config.toml
n_layer = 10
d_model = 512
n_head = 8
n_kv_head = 8
head_dim = 64
d_mlp = 2048
vocab_size = 17716
activation = "gelu"
norm = "layernorm"
norm_place = "pre"
norm_eps = 1e-05
positions = "learned"
qk_norm = true
attn_scale = 0.174
bias = "none"
tie_embeddings = true
parallel_block = false
init = "normal"
init_std_qkv = 0.0142
init_std_o = 0.00317
init_std_up = 0.0142
init_std_down = 0.00317
init_mimetic = 0.5
optimizer = "adamw"
lr = 0.00186
beta1 = 0.95
beta2 = 0.98
weight_decay = 0.12
lr_head = 0.0054
grad_clip = 0.5
warmup_steps = 248
schedule = "wsd"
decay_fraction = 0.866
decay_shape = "linear"
final_lr_fraction = 0.0
batch_tokens = [65536, 131072, 196608]
seq_len = 1024
doc_mask = true
train_tokens = 729700000
steps = 6305
dataset = "wikipedia_en"
MLP neurons of a small language model. Each row is named by its layer, matrix (up: input weights) and neuron, and shows model dimensions 208-399. Each number is 500 + 40 x the weight over its row's rms, rounded and kept within 0 to 999. Numbers have three digits each.
After each neuron's rows, "fires after" lists the tokens most often just before its 100 highest values on Wikipedia text that the model never trained on.

L2.up1479:475428535502478495482511521512503491483532478475466547519543524513518511485514491415577460548556499437490525518464454525514460462501611461434524546542476502578446538475544525434503497524454559510470473507470468539553550573465476513438498561532553597489477489492504561546477564490459531495513468536521449483468548545542530490478394500488485517495541535560412570470483572505508515476503524477521499533452506524575501534510536488472522476465497473464506480418539493441551481468473457478452446497551514464483513511542496488437533470517436521530468511582613474521476504489444493539
fires after: " (", " un", " \"", "==", "-"

L6.up2003:487526578556497509493462453445534460488475521558513503477519485525545483482492506553519496465580476480533523499489474532540499444527506517490468484487470525527499564509514491479494527495538551460518506538570494434494506471503532536464499491472430543433541533488509494530545579453519547455582480501526493441479453478495512467495453523485436460496509561553463494500477484542555525522425574489463468496453478446546584481548496459584445466477505467542455471476494527574493476483579493458435518490435523503524472529525434475523507447518408478548534468507489419508492493524518468459
fires after: " ", " —;", " |", "-", " ("

L2.up1509:516434521536634467494510470513504511540543493510483440497511501511447513459549536551469507448565486473537528525553542542546452506527524563485542487575479539473465509485544477470491487557507567444556475456537481485455474522532567502439465468581533483473461497581545532511496486583472588565562518522520470473579508589558506471522458459429508422447497468459463566493480574457554500449470498488449504501541503484604515521495468493514497505514533450477497513482492488487530510519451381586446480454531497453536513521477497446444568486471488532460522486551487455571531443508497472528
fires after: " (", " \"", "-", " s"

L6.up1078:463492529514513438428542567523511522486513479481512462534468459508523571459483459492521451589525486476444508521491533531516439496512518540508524501545448505519497563495516414477449501468523436481506508536504499487583508521511499534493492470519532514468459557488473508454519487527530514489532521508538443519521481451444555616530486557540472593472513548526435512534516510499490499512522495528513514494512525504504461496460522589514509469547561528520473442549488535468506486505454434501508515448567542566502505468479529535532562456481572488502481513491509517476541493526438511500
fires after: "19", "18", "20"

L2.up1816:521446518497452497545474540498440513459540504603518542480476483496472525494560487470508511488537569549497487562538468499524481520501540559461481454504459548503517543518521488485472512590565512443503481499464545415558498525547517473464495493540510489513453551532441546498480487460506523512516453395523502485530437497567452563517458495531553514496482510533473542546460519547482527473521460515583486499480405509523477496527464483495479444493582443462524475547527448473450536571579480482501513536536450472492444567442517474478474484441505509529468537483516486459465506568550568520
fires after: ",", " The", " his", "'s", " His"

L6.up2039:485489558578519541502508531497487494522491507611543442455510475479460505483512468490452549563501505492506443513511419489471518472536432480475537413520460487535446488508512495469468533464542468461468479545555518446493563503532550533481454485555537502403513482516386484484571546504484563502564513468556530521500524493432449565535537445499540541466482457564470515512436476500530497476465535532525535460551482501531509520470481541482502516495513474444523606503488488414458483478507456541456469424493438531532463486494512471460487552509511523517587517499504556526460500541584594499
fires after: "19", "20", " ", "18"

L6.up505:508441494506518452537514518478464506509469448470468499527602453468505437479449479389498517478482522452525469462498388566482481505562505482494471530469454507499490502508499507461498501486471520462478543549500444555460520576485490542499574550504500553441541441522415518518440511467482477563503448528521474583547531544504480498549510482480414565487536524492472548494632518507491572560477556529494536612491496509530488553539489469456484510530522470484540487538456487431556510497504472459478491423579411511515448512540525513469551503467475520493456511511604554521462431492487559483
fires after: ",", ".", " (", ":", "-"

L6.up1961:516512553507484562492421459421585457565504565434542495443607477518495522495486507518523543482510562507575494568529570497514499563592474557526554468525438426495456537500481491421468582540471538520459488537465550533491492523491464504412461560515525458515481478532463515512539507501532615583532519520472507503497457518536544474497553483460510499433473498448501503490479477524539508474467542478550497524528517483534524528502551469453487513570534463461563420571526445523481489566447503469438541526518531480542495552466466544479483448423420535481506511507447514516530509507488475516
fires after: " ", " |", "4", "0"

L6.up1261:485481486485566554452483447460556516426532509510575502493561483495553500472426496551533474436474477476488579499467564544538515504483520512464487459477514477517483515582524501463485490510474463501514615515534491493443552536525522470490432474494477491604475448499471471524470545524485487462549406518505498533502529525519517473509498433471488515504527509554499535479520455500460492506491505512533431535515493541517475518579463499484454420425446516500515468488525511470481540499415461424425526478493474467496480615433504576493542463486527517472488460559441513466532493540508505526
fires after: " |", " %", ",", "|"

L6.up659:527455554557431478501489492509410521482488537467448467552413454488490487462417519518471485503511499619470483482525543446499476454390608559509592558499582525490512504510521536454482558479516459481518471467552551487521510496479551504522512501565454487428498498534463473523463555514555493515495591548519474475489520494531516484463543479530494484501534538453461469479476425497472509513523445512454514468456533507476541520514502524476475563527489518492476541466484471468478410571493544520420529532453487493528467490606575499529476473509579436465528497492402466585515450523526424457
fires after: " ", "–", " |"

L6.up717:488518503490569578525460487478528445499504524487532544561575501522486484487416499531529432428579499521454524548529600540533493553408498480533519404470514513485529555609546503478516569561488529465519563498480492490512502560552406487461416524457531471471537565510482482489491484487489553515538502474449523451522432480505515472484509478489563533460482499513524477511450465489489475480567541472585412479469507493477536509493570494501487451549484503480495453499460571514469527558445458519454456514504513533503521611439471536519457532517478470489493473505492533465491471479515421483
fires after: " |", ":", "-"

L6.up1329:502454513535448570511505466444530540426539509498476419450500413456457448514425542443497531457508583516504482504539463445506471557550580505430534551501469528575461504483568489451504476520424529513514452513461505482480596458452532466492507529500480515513557447508448504539468488463520595492524595537515499432535477508483586517527467493489435500513540535466452518471464470555539552533526502555465512431433516494452582527491509445557505541514528456514483526467540511495499514557436502527437516582483550435562482492440524470446504442503501533514539478464510481525479498545462476451
fires after: " ", "–", " a", "19", " –", "ass"

L6.up1138:488401483494508558556585514446467555443459476627489520557554529513462515464575426546416499529495482512459524483495463474527495471426505498428455505515466534578521543454460500444489497508529574445478595498521411469612546545486522535542488535542523450531521467500456504504508517507467547568559524491540489468509391529504566497572472460433551547461564557482500516492559541606425457517510497546552472553468510582505501543509470542495443473462506489447521519527553524526531488506546513581450493478487532504464517486524515511443557467496477491462484488526461488543541454495461551457
fires after: " |", "==", " ", "|"

L2.up1928:558515484554577506481502512505481462517496480498529407499545550489492576346562467546471538487568483558453463516455524560477441442488572522500590574482517529586566475461521524464487522582609499419535544466531480480496463491571507516506503444427513531530537477510604460555550483557446549550534510461521479528507452455491526521554531470454468458460523512497446505476500485445484484515530480531516503513555636535490510473552551558509541465511493524413492528517515555519492539519560457492459538527454524515564487476511509508456503464532459532446473468518450505482496504537455534508
fires after: " in", " of", ",", " Los", " San"

L6.up546:473507534500604564485488606528465509489513493513497457482535469480525513505509501466434515549476454482483463517529475505508516506524566542506444499470509501476456575536475542476488532584489478512525476527491513519465582525419522462538491483504497489491464498511507519432463456505467559536478505540512492546535507569514465501506531492509457468490522482500492592501512456458523478520564540537523549496445434597567481568439484455499516446436543459425528532432550505464519537519571470522418447365514404583519480544547514507392545541490451556546476469489558558476488481648448553498
fires after: "20", "19", " |", " ", "18"

L6.up961:499516480511451535547419477473528479485529476506500457511551547530404479573441481454494483486502469540504524508504503525485446495498562513483516463493529456438575557448421501499461473479557566438526531508536448485492479505594559483461447545473504507501477588549549553548484491560479558524591467484490536493475491553480503450528531478439439528442463518525474541511484465494434519524470553592509448526516441559534510527566532466567514428456474445469470436512472521460531497546382439494504409436564488488482528574487493470455560575468479491537487538545514446488553511565480553529
fires after: ",", ".", "|", "-", "==\n", ".\n\n"

L6.up114:477390534529543508429514537507481500455586554464476488481555457497469515558541517520484510462541460546476507536496444488462489484517520574435478513462502492430541525481493521454489540437502534447491518508518562512524523505511516468495454554617528484474496528513424383509440494542580559531485572555492518462500421532504553496496472492539515484497536503518408555497497532486509538504555501474524523519449480493465506481483500477505402505433544455450559523564481444449490477535492508536365491458490473517552435544537489534489463510478544499451568481507479532550519479566501568473
fires after: " ", ")", " |"

L2.up1537:490474571617557526452486482540430467521501509495519445515538415513496496517530502511487473499483463488505462513490502474513409497539475515409518459514564459539422525476515524480490550492532509483495468540533480522439496486488491493501482489521524516459498536522436495497484481510448521515533507504545566538520465500547553523504435506477495428425523538440383567494543566499460481475550463549429539531483463471611579521478550540429473511524577463521567465442511482469445480516568438572383520523487536521523483486550506465511559568466489531516461440495505511509483498553514550521
fires after: " "

L2.up1174:494459499603493528496510464516550484475581564448452433554544495463462512492464457498493511453478433486514592491433532512484425418524602476473537495545471568548490525444559431476466568524538538442519520574525431532479479496524513507479446554496522473460511475505457475539470508575559541472494487520563475487552476568521503491538510538448469507436458540469500524484553441472430510442477514495476508554467456509525595509557488481504430522468468437499472462469508428428493561514463510508401477473455479486482494589487463470487605514561487515472533512527573520590461440632548523527
fires after: " |", ":", " married", " ("

L2.up1551:486545449504547490467486533528440502541534524520502499488549450500549556440497495507528508467540574513516471572496520457523512501510491448468482527526498533534523461508510493496449525526572505427559507493459503434380508548533491486448426482535472476472500531566508551508532511505506539528491455429513411467525497594495470508533518532501525474533477511485443465472533485464522517513493488564501458474507496534573485559492495515549420451502530494490488576539520493398474549550556497513514532445552454564508533519470496506455519424478530514465542438455479529492478428542473545504
fires after: ",", " the", " and", " The", ".", " years"

L6.up1944:527502590521539463521512515531407536519513476546484495467492455543512506520529455534513494448481480523418490522532462434486487454490510555484508505494502515474473491521491530448470516485496499515494482619448614513496533519489481466555537465563539400416518544499456537518504549519500445568493473451477454549530598542530450456524453416392485504477531508468459550508463571485534453504560510573537488518505430561494441550492459511523494508476488463473520516518528416496419527520486544450405575477431525524535437519542477549472515518504553579473542494483460508501432505572492589560
fires after: ",", " ", "$", " $"

L6.up1942:452495539563511433397456485473473553533502499522422505401496459507495480476535506524504491467601554504491474482550479498573478519558526520455573505563514561545480455537502447479500523431513568462553507529526545470489490484606514570542509457556509530516492542504463497474499516541539503452565536456559543562515529513469482467508506529460532495491537515518500497524456504487487502469509437533486518488485485517491464508525512512553405440467503509478473572508480505489483509502519539544438539422463520475505498474527493550514578502501474518490521484475499492538410485550568528502
fires after: " ", "-"

L6.up203:549544493484470492498490515471567514472547462518466505505477510482506490509490520494530540456553508532469511589499543547543510415487585529456466534441481513557459504514506554445461408542535503416558480468504476417481466471512505476436497548468479568540454471517517463554560518455424502541529475489483493488513486549507658480595481584497489493517509520524515461490497525459531514426515551531456475490448446482486482516526498537514527491560543449475514502532473509474513463568510484445465541417500429505518476517460481521542475426513477457529499452592501508499486494537492477516
fires after: " ", " /", " (", "|", " |"

L6.up479:564472516520488513517521512505475546447524555481529499543459491507447591482451473526518533475531544459567470610475426489516508462499494483512431556481564531538452522482496478461497480512477477523511498472538537453454467510517521441446509493449434540521521443545506542455487531491538476431583485568506462499493495517486544459511464518556406447440492496549391455541506465480534500552476571540462533575504460490493525540522456527509480493453501516548520599472465493476479473559567518563452495488451450550567452529540504429511534502470476449456464508528526501564504404528477475513
fires after: " |", " ", ";", " —;", " ("

L6.up1390:548511521538462538470501472524472463493408514590537517503485485515570571418536513488494475459540563452546464587491493567491568449479476534456583532482570486485519521455517475467475502509565549523539546603446472483457460501447518482582484441462462557553485539488421489424534489425459530433515473466447504529527483512464448452516514500510442460481498493536484488549519515535527561565522418548503484485567504516476542530488469502559452491517566528478479512401480526473509520459506463467453555478471470528543427518469494540523489562507502543529388529520462475492471526506459503517
fires after: " ", " in", "18", " of", "19"

L2.up1019:470467497523471521499495529489482529459477547433473470446492551534457514524454484524499487449557525493534506538396508456532543580493499462548469526516496546517465510528502522454459545503533550468523581559529443520555557558480487532480471509494535532579502500538553533474510570468489536533485571426470455475472554477536474536525506432562454555464485436507476590534441458512560484500487541442487492515566440502551537517533517426531482480466561514412578520489527459457499508533522517464465494472519494466554467562524513528432497413489522439501500474477502486516518469547515606571
fires after: " the", " |", " The", "with", " for", "it"

L6.up117:497484515508391469459525517514488499503476573482570503490520489418508487486463448522562466480526573584554512468465424496457512511502530468483497585514488492515499477467536490495469527474496405564523531485446553537526537544455492536475553483485532562509460504541432552504535477463524568533470565511523467462589481529519522516501565529563458494414458528445493518509490529443499544565521525579485483469543477484523563443458451487484478547588559516492538480473494412507460525575520494550502525482508482479506344540541502463539462489499483529469483513532437467562551456514430449490
fires after: " |", "4", " ", "sc", " AL", "–"

L6.up296:504489467515507473499506558465503467511479471493575444527569533519447463484458420569477464538509489493495433468549467440566445554502506575464523523480502473483516538516494491464468467455529541487499531511484492500454468472578545468493491534467524590510506446517371509482477493560492488417533552570502526524482488498541519479497476511457493536480569502520505536549486482511402518491527530642515501537512499585520514607569486498486401518468516463483472490465532544441483431531437537539466475469531475512502474442513502538468495557477468460481416554551463483582515409572460500511
fires after: " |", " was", ".", "-", " is", "\n"

L6.up1262:472474521537480492553456535485476490589458501509616485521572515545544448487511492424485418507505496462563481534505496537478492531480520553425566520551544473582469470462525554458488544504538557511485510535459493484541506586504544446542492449455459588466546480516453521476500506438452551526582497540539482551437500512520453522533473449486378533438536509482464537489544527534499483471509470634508516494539449544501507506448519458471417548513505478467495513449460565549457410552450487535472492497487519435508452510537514511521445513474467507518451457510450502550473488547543533468
fires after: ".", " ", "-", "18"

L6.up385:503553552512516483513517522483514461520433488560494540521525512512496478442554528511420475464562489456469456522501537540488533420494574537519482509587517520516472471491556557482468548621530523461471541492466508528489468496535529487506490502513425418547503545510492525519526507499481470474530453489449432517580489542516509512534420472484453520519524473499525456503537459517498533457453464473567471448536565529604496572485555471468479428612440521425490482477510502505477521593505482530493563509480479553510513483420515579453515431522554445564507525515413530471436461525500538495
fires after: " the", " his", ",", " her", "'s", " a"

L6.up405:479498490522524484521439532550493463466462505464525488486500486535522521457495490482542505525529531475463470498466522531507411529492527482476558532443544505529504581517493569485471561451605551545534552543525474500443460525509521520465455411522440492544547470527508501508576497534482498479514482541492477531489435468535522596483446560440472485419498448464478482516526512478464518461517531589529527503501522495489439504474517513572493482552536552489478421486566585501431560556464533576491470457444487483502497484465549501541528468535507514479401487479556511545539532599434511521
fires after: "20", "19", "18"

L6.up667:510507453510571456527535498455468590477513491544468437524483535547516539541506430442522497546529474509456479474460477462516471469564559527480503563501516453481479503486503556433424535557488493528474520542473545513556461491522466463520532543479541553485474535549500494510535567456491620505526527470537551468524425544491510520477464505444524507440516513458481476486485536542362503488503508537531480590556521583447424536553517492524465553467453460489523527492499539498482456534480548464397444513469551493539530505457490481516476510522393532501481488546550478571455486594495512498
fires after: " |", "|", "-", "=="

L2.up1336:478511600573501488429399478549504529486465553511473457536564495491425464529488532511478499481514449493473572582514437571506516501519468495439468462522550491541524492530490529483450439465508561478514513547573467572450544439498452555533517479477549499463569482518482526536428556493428508475538467460485488544524479477480518521482512475452460538443491599557457496472530522426514531528522534487444468484550514493540568518491548480490538475574496495518592438512513514535395504444600459492478552532511452549517483558518499554563492437506500536479568514557501490504446542485590497492
fires after: " in", " the", " T", " for", " In"

L2.up1719:436526497531572483464444506520481506506438461526524528546529488520520540451495501517483563376512512497502516512456419489485409513501515542486484544502550525461489539492550452491482484483498502468472559463454580463505448447572514466471491520480564489534503525556453557593476533542438531520484448459471415460591463531503567470538459502555538449476478510472500503538563472504536493464508480484527437514478482495454532520458483510531483448454586479462506457525480484475485508546437470554498496522519427436544402637563530542572531408470496543419487461439496521467491471548533493484
fires after: " the", "80", "'s", " a", "50", "60"

L6.up974:505462491536543562460466584574502469474507488439479436414594458503496508476472519491502471527512505467541475459591491496554426481487525529512524570516544508531498485528510505484494547486499516483486471510545490486540502479486510496412459535561482529537500516511506456534488496515506470463457502543564505549503555588520481477570391483515467456496522474411456512491510503497520408512512521474512555569484454486481497571453584561546490545450538482476515501448482484396500518568536424488451549486514528513522494488482516490520514527468487486543470434527529483502436533548533478502
fires after: " "

L6.up1298:445527535504563516497493581478503538503444484497532584431474500535486506498487425500465557514591520606466486545496456523525555503521494536530412464540582481454496489562568524489488494535462470507550487529444490441511559574463480483504483511521538508452493446585528578533587527513440506500460467462486497483453480549547562476606467627526435542539468500485485483448514503520570433539517575510531450488439474481522435556475493452506540467532555423406519515576515461474457486594473475470480528457548430448543489506460491553451458464543471530503495451524567527523455508504476532482
fires after: " the", " a", ",", " an", "'s"

L6.up1102:564491458519429439476576518487487515551493461486511536587478466521354545534505491529551510456569430537548562585504510564469451496499563523551490469488469475467518490489559525485498574513542542486472575499533474505520464509459459519479496515547536540543478547556448525513415471522480492548472426528484426384492396487542536538542493479475434487449497523512530569477476447475492535517552462454560439474548472502534466507557514462475536460484471462548547484551515446490504572452579471490486499488551528430474506529477451476462527577461444519536464527559432534511488482509493530569
fires after: " the", " The", "The", " on"

L6.up61:471516530507504486490460513460486580525501484559481523554437495533448543536439468497465449458545486521476471461491412419533451582501486585491447489492540465422513542480545481507506478513487479472466505505545577442517495465555508607545507500494559515489508538518488521545531454500511457527515543450515499454484519569578441457440496506491498471486499508444483543503499538517482513576523495581559487489466420527497472510545425428460453520410564437490487572567480488460464499565527530509474463467527548453555442553532537443495487524522512521464516513536440431546531482610479543527
fires after: " |", "–", " ", "-", "5"

L6.up758:509468528576543523498473479506495516509516556514541436511505440471520500434507459420542449566552537493479471532469494500456425515475508435485555479547503475591535568514499541479482503474512528472538453528498493465465524529530537517494513467505528499448456541506520444481450447454537520502549581545476563566530469506478456521466540548468553504484506521497477475545442550552444433509569461545498519484494521487562484468481498526509536492471473518487562496515449502500487523574470421499429471506484551564499517579518552510468488502522480458536497537596517486559456487610464550425
fires after: " ", "\n", "20", "19", "14", "60"

L6.up685:592468472545484459554450457484439449480595549435496511547511520473424516492410453554418521435516465537553569527476563446493523424466462518500545505487544549434569550569553498470486538545454438511542493494512502457456482553449540535415436495478491528532481485521445460552457487444567529523454488543432517515546511543519532474493591449587532474425532555455442443437533505518488514543497558461508455573437503471456518483503479485461512477465480491482445587516481459488502580532487496452461434479440493521550494534546499480495495464485524507454440525447513509514472384534497497496
fires after: " |", " |\n", ")", "|"

L2.up1539:544463505483432435528487522510431560461539558503466567500515495489519461455508530426527437459546522518510518535473503567578423528506503524432567468488505499552511501486528553473494535528498454493494564554448515509427468456499495521526486564446527507516500514484479502529448528418492502508497463515589515523449508467587456528422486524558505573463467626477495532496450533448448498495573517547536520539516483522477526551615521505522516517481538495519506463472577461530434534488511494516464440537506526470501418572535492507539504529472496468561432521555549490552517467544503506529
fires after: " |", " No"

L6.up1054:504497558503414533456464490482441458543475438590466581507490364472510508430448547454423536495497555450485481483487441462505493515516488500531483531492562489518486579495591588461506519495495527549533590497536442532527539482435529523396518481525586511477494550527504578566497475503450547486497500529472516522541524516491507534492454475461557518492505452473403520504577462573485474535475513498470567479469442540502543436469480508495501534486602481555599514467567471488454474522500523445452492499528529446509504588530493512428488457482409533523498537473470497434424534487525509413
fires after: "–", " ", " un"

L2.up1575:460520539505529493510447508491434527570476470474477529493533477497451503393610521551461498444513512588517508593540473450492511479517504527505446595553498472459455492501599529483467433471522474501483415478440469507482456581530501479481539416510525465453542462677479544501558506505478493504498450447523487482530494574531512512508517469500520442484481557486416468520522552492504462483460483488543462497583519510493502506479549433486465477538568481461497492520505516508524506568504510510503467488585511525545473537434512472535487502470488527492457528533443562440452517515512593496
fires after: " the", " a", " his", " rest", " their"

L6.up903:537442480533458525498484495486566451572589526499515546500490468515452469514439481485522535458547475504559516516520556457512481491502598450524458470495481559553526578567451478455496524448505532523512467500609483466506485500559471445501394453487506475549484507553539465538447474532536488495491491451494517464503543519477529478577563513457467459437554492430456433486491430518412486573545554460541464544544505494499517496546496476527461515477442517490549536538514528433506521520515525471445418467472501441493523600538508512419466526541538517441469579556466501530523528529487457575
fires after: "-", "ish", " N", " Ministry", " H", "We"

L2.up1845:510541549528484498427474529532512539505560477540436519510559519494511521529435465503501591511524535574492522480499491609478471526503509516495486572491513459441535469483530420482415483492543458473537456528604451515453394495522551477502443484481508505533542504520507529532501542526480494439511456552484501542491446522497560525433481482512492579473550449539531536491556509473433527554541490448467504510521470449540556482457544517533538477466553499483597526502504460465438465463512501567486543516573495523506508516435519479517529528463526538479543483482511524495538520528497520500
fires after: " in", " from", " came"

L2.up1764:488421544505490507437514435524498506453486521482577544587520491599517495476547505487478518449528493544503522505432487448507496478434512489497468502512487528484442556528576502472512457511479569446535498529523450499528522454516595523453483490517397520486495487501453464531513532512509545533533528519482521519501513442531497535577477497447505478531524457509440539438527499557444506525476509452484457515426546495499528514512535531575497438483510474458502515537479461459453480486478493547433538518520482513524466542518579501512506451509523436451466500451421432502562489514503530442
fires after: " |", "|", ":", " (", ","

L2.up1253:507458549577508474411489458582452480456563443493512466526578477487488493514514478519512505490536483459482485512500508527495494499485471467475460472499493523562526472509493511470457554529506571555487484491592500500470511595493568454553540475457552472538459552526498480468540500518525500531550460529462570552546622515475507512470577482465455475479507481434461519585502508515455408525475526509541478482518547453559465464508445509515503495505528483461475507546532466518505472494463438480495545452534459572517488475486519547471541472544409541509517523577416491532396544505454483533
fires after: " ", " the", " (", " in"

L6.up55:478423502519536450500542524524509546494534589550543464516532533467494517547505456491514510517500514506503458534440493533512522449521499515447546524565531459512415458496539533465468456548476532435539493517492524493472449510531448539424511536475485559482523513540434487493546558530424443483518477500430488443509441536503459442498423499421489469512538473466497584485507533530504563520532471564547511559515543595461499547488508523493455498468466459458580534451543500513521498507501494500478455488578531516466489561494543482412449512525448439528494477450518447493491441586509495479
fires after: " |", "|", "Personal"

L2.up1676:482510473483524463461516504465478532507466507527488512476584478514443525516560464471417480457546450516548493538501495520482496536512565448565484451500585545488484456510538541465472569508512523440532552506450462522510467561508498549460518464414519517465492528545539575520473481506393574594522414471452476584509408460545474527510476472506405568518455523514454539555521458487534520591449464453514482518552549521545489519503516530468536524546486468428502536552467504514483485488587476500483472524545540549532507576515506454432514456470510497526472508506501525503442499513491514450
fires after: " the", " The", " a", " Sc", " of", " Bal"

L2.up373:528505529537531520413468475528482486509490456465456475446549475458464565504522510467459464481535542473441509554527467540465545540525493469493490540487497504524583462474480510462479516494516502502529504547562448531456530550498497518507497465498486444504571466488493436488534548497474494527542477539467501555529480555496516551468570431429440471480466552530489412559543390477514483477459474491456467501515595592594566473502477540542498470565527539511600468491492428463460408471511439496435519541519504596487528484516483529555583462482533477476510505573435546564475475513549549527
fires after: "In", " In", " ", " in", "T", " P"

L2.up787:488527481491482499470504553528526578487542574484471522478487507479510533476511469426545483438516468524504459481512454533589452466493563478493556569468483610508446498494564518476475458538526506414569580539499497529459459478471449483500486553511497505548578433506486472545488530484508524451525445506531459557546506491469471529526461551423498510503495515471551564552525511398508535527543495556540419505533491487524461589550524491513472455505474475529491464450556462475491537509498548569464535581556506485455462591476476459515545457505542501460411503500516547567498434577440459507
fires after: " |", ",", "==", " ("

L6.up1627:599427474561492505444581554529517501464556581557541460473547481511552517496533460563532490406457440563454527506467541539553458517484565570436516490467501517509453576529597514471477515508523502472509477475493450431526553506419505498484523492539413543510475479515455519449547537430519548474488525501517480517457441532486513549483511497509477527440538573501497506423536569498501453497524481531548511481538507463583550535524503565554531534508479521451498471441554485510444536494557477507451525568585498485452447503479500465444509455509444517443545545512474441544492516531501557490
fires after: " ", " Votes", " Candidate", " hold", "-"

L2.up661:557433542513480496519496571409448499435501521527431496443552430521476514478505455485495507472502551535491528490516497576533432516521502600530560488487536532444552560524616415483471547465457500481472562473507529440524465484594521482436469505512510500536447455510506563542492577493458523484464523534547429550475558540476518502441459435475512562460481566535451537448457552529567509531507483501488421526490437545554501509499530494538510538483476460504482555572471494420455479477524513452485495500509499471525414549522500476516456495471481487479518561492555466526490517528483535424
fires after: " |", " Votes", " Candidate"

L2.up1842:500509481516489553508502481519481495478443560479535472555462554488488503454523467535509449435563497496485593551514517551530516482480537545444522515506488532549543581509493472477454445556622497441549486464527450549500553540468452538514392523508480420556540437539510534538533526455458471488538497449498475452511503501439544568602502509459455463402565515501500481457529488495492525473522493522509499523500525480521535497572514590495447462525497490544475446488573574496510469489514495541491454462502444496534487506469466491479520487603527443464451470557432485478523466521469503461
fires after: " the", " of", " in", ".\n\n", " L"

L6.up931:523503484524538511525454521585498454535523471561492505520515435468525494462481513487475497426556531479493471484485559511485438529473546529538542493489571501541577511589464518469482535440487503458513475561480470502459473552572461526425463460482428451507526546506468486575560456481477505547504494504426477513498526574462530521515558495408506461509493456540456514525467433492514468495601515504595518507476533485495554449461430545576541473527521497433464513523526513476458499556443454483375398491531486515564539600460518603497555494500490439596452479506510518491475453574405578536
fires after: " ", "19", ",", "18", "13", "14"

L6.up419:568463556607519553497453460473478495539441520487467407467497490477451560480511445455486527521554541483473480488483494494510453580485510462489416467482535464533510497596465469474534510449496529470522488537515555519491491576586478479574483509471538541519491540509463514477540496493465513573588532497484538509527479518523558487516511522469497458477490482529440514547452443445531501537541498547520528492495455488565461485495412540469477469493565542492550482501532513498557416437509464503411549466494499571534521515464457510558533566538421492532464519484449563544422497554520480543
fires after: " ", "19", " in", "20", " On"

L2.up438:559480521524561462450457531527468511507486492506502471491537455496535467526497484425433546435555440515513465457523504462514438499517509439483491526446516575534575483546577561481467483534507487475576495497571524372500446514543466451500486495559463530576464522554549526562523485526433456531533407470458437525517530565522504511531517463476494467477539504441495477478518559461537470513569507473510498482483512477528467485482594565537513509505530511460469568426527494497424522491500467526483491478548547514560518483493508547559490488560503583508506467467424509464511500491500447531
fires after: " ", " H", " In"

L2.up1979:496483499491463457498530500427532537524421519450483480470542472500519492508445552493498484433515510470500484571496482530587533431489551563460506532532533529494496544451595465473492461509504547449475570544475491516498440458442551551457491532553444525521458473506465514537456519442498531476527462410440378519512472548507562493546491497463437454422521467512474532501442538497542527506484469523478430494459475552465571484566491516438446473493511465507492526485497471418520544480584536531451536482459469510532475610494477508518477522460532441540534494479491470566480409556554503463
fires after: " |", "|"

L6.up972:467496447512441488483476474443495491514473543478479502508442510504491536507524496511495561495496515540514459566439574477507506445513581600468497551524497426489456518486606444475453460502592561457561488498500539460455500540518498430509462491520510496519506534554436482540586521478491592434522495475456487478525473575517482514561464481497556513472489489468441531407491480506407568486507493462523465454463469584510446475495522512434509536526506518466465461530512535429572475518494425480505511485522474459560477521461537471472477582484463509580519489565491538502488458533506524499
fires after: " his", " her", "'s", " and"